config.toml
num_hidden_layers = 9
hidden_size = 224
intermediate_size = 448
norm = "rmsnorm"
norm_place = "pre"
init_std_down = 0.0
max_grad_norm = 1.0
MLP neurons of a small language model. Each row is named by its layer, matrix (gate and up: input weights) and neuron, and shows model dimensions 0-95. Each number is 128 + 24 x the weight over its row's rms, rounded and kept within 0 to 255. Numbers have three digits each. A neuron's up and down rows have the sign that makes its largest values positive.
After each neuron's rows, "fires in" lists the words (lower case) most often at its 100 highest values on Wikipedia text that the model never trained on. A number after a token or word is its count.

L3.gate407:123131150168119140160133160110132124150175117124126125112132113128137075110177130111127140136125171131120169132114120132113118147142083125148132155166089119108162139062139140111118137119155143142083101116140125158154090144168091164097139139103147146121091118112143152130126154134122115129
L3.up407:139083119151126110143128145135115132102178143118079099096143117137102088133128139118117144143148123142134207170105121084108102183119159114101099166107134130110167132087136154115122134136151149151105155099111134126111134108131118149102091091161161117101153097152131094138132142136095110134
fires in: "team" 27, "league" 10, "lee" 6, "legion" 4, "level" 4

L2.gate291:105136153157143155158117123114138137117139119105098099122112113132113177140144100129093141137135126119099151150154115134141118130142134112126151111167141153067120121141166132146162131124129157122073094138131151141151079088126110087151121112128072140165116102120091092096110112151155156138
L2.up291:082110134097131153118172117121130170139100095097066138134122084136144115114095137097146153132160107154172154112152119119147143114099142131150096102132140092074136094155141149095114144113095132122100172121143099144142091150087074132116126100085108152155156096155114114153133127153123096098
fires in: "born" 53, "california" 14, "rank" 5

L2.gate108:088156116157073154127102122097122093156126147136109127127122110138126141168100155135108144132133122076153144126083127189150125120163146127132100122134127119172137125099105134119099158126127062148125092115118085146141118152134114106136140174125089136141148113208177111146119105145175114109
L2.up108:127158118103101144158127152134165142153130146141116117136130121142146188135138118129104132145151102109179116129085130131146130142151106133111137148150138101149163112080138125119113127124123076147136115144121090177151108150158117133123134139151094120143169139187176120152127126111143157103
fires in: "on" 21, "international" 17, "world" 14, "division" 5

L2.gate282:147115131122153124151117146105148135146109106114118143138105113078122133093130170132144130149150140124152158149145168099148116130124102066142157130135114134122107140066105117138158141120083096118124134149104129131162142115087130168085097125147142108106130143111153120108157112187129137090
L2.up282:126169128105150137093146154140150101151114164077114143139081123140166117128118151117116179115140083136136138175106140105100134114106115157113133158133098173141173144109138202142158097109116112110150112177118138103134118129156112131149115129138159145126158135135070123109154116142099127143
fires in: "only" 23, "appointed" 14, "joined" 9, "points" 5, "cover" 4

L2.gate77:100148126082096132097129140152067152104103138151120151135098120141117106112109118114123130141178144112140146122161148112114091111116147147151119149104121114123148138110116174073095145162117120083135139095158099138144136136122129121158103088108156098115141115143164114134144133120116100127
L2.up77:134133112074107121102151133145127136139122108124129158141134131137079102109117115116115111111141142140136137123172144137117102111096147124150174165105129165108140104132117191104146159154109141086139125109115128159143129093147119133138118127137173098138149118156158146152159135102125104136
fires in: "film" 36, "book" 15, "work" 11, "worked" 10, "films" 8, "books" 4

L3.gate13:144171112149098160127133118112163115135156165119148158119158091170134156134143118095142126144139145131117110166156087125113160143120126121115146104129134120116155099110118117170100095137115173105146146173107154109094121094143142122111145130085139145168145127149137133150125130170175121117
L3.up13:116143182133101138123072135111131162076155154145131139105126082127129113149157099100150112146089121116156105155155137066110160110125140152099132092154133105150110101131135102110100097129145163156113143148152121150115125145120150177170119113121157162097113086112126088109117129150136106134
fires in: "york" 19, "california" 11, "angeles" 10, "year" 6, "republic" 5, "fragment" 4

L3.gate60:080129135135154149115089150148150102130146112156129118119103151152114099147153130155117123123122125103152070144075176075147133139111107148103187138069104134145122176110108154129112138102119110127120107138160135154182126136132101158147164080125167145107139108172123090135131184105113156136
L3.up60:100121158134148135110107067118132114156157109106154144175091137166132129111105135145114130113122103101170134154114157071167137138094145155129139123092126136129103138165127152123091142109118103125140129162151141089124106162196098089121142135145120143131074126149123100124126163151083144095
fires in: "of" 43, "for" 23, "during" 11, "after" 10

L3.gate178:142175142152131095135118146087162104180094122145137129132173155152160146164124150172136122124159167118084151159152102152151192148108147174119097092112150108126152135141167121118119134112147128118120145121123145147152112085116165136137114161150157150140125139129120134133170130119092171134
L3.up178:092145123118169125142136134147133131146128108132104118095167105086090162145113116143094110126177127115101158114144142089145180150182135161123042137109162092095146140148139102128122136107126131114157136118139136074145097095129127145131074125121136099126129130129106125136170106148092113158
fires in: "both" 15, "party" 9, "served" 9, "service" 9, "war" 9, "services" 7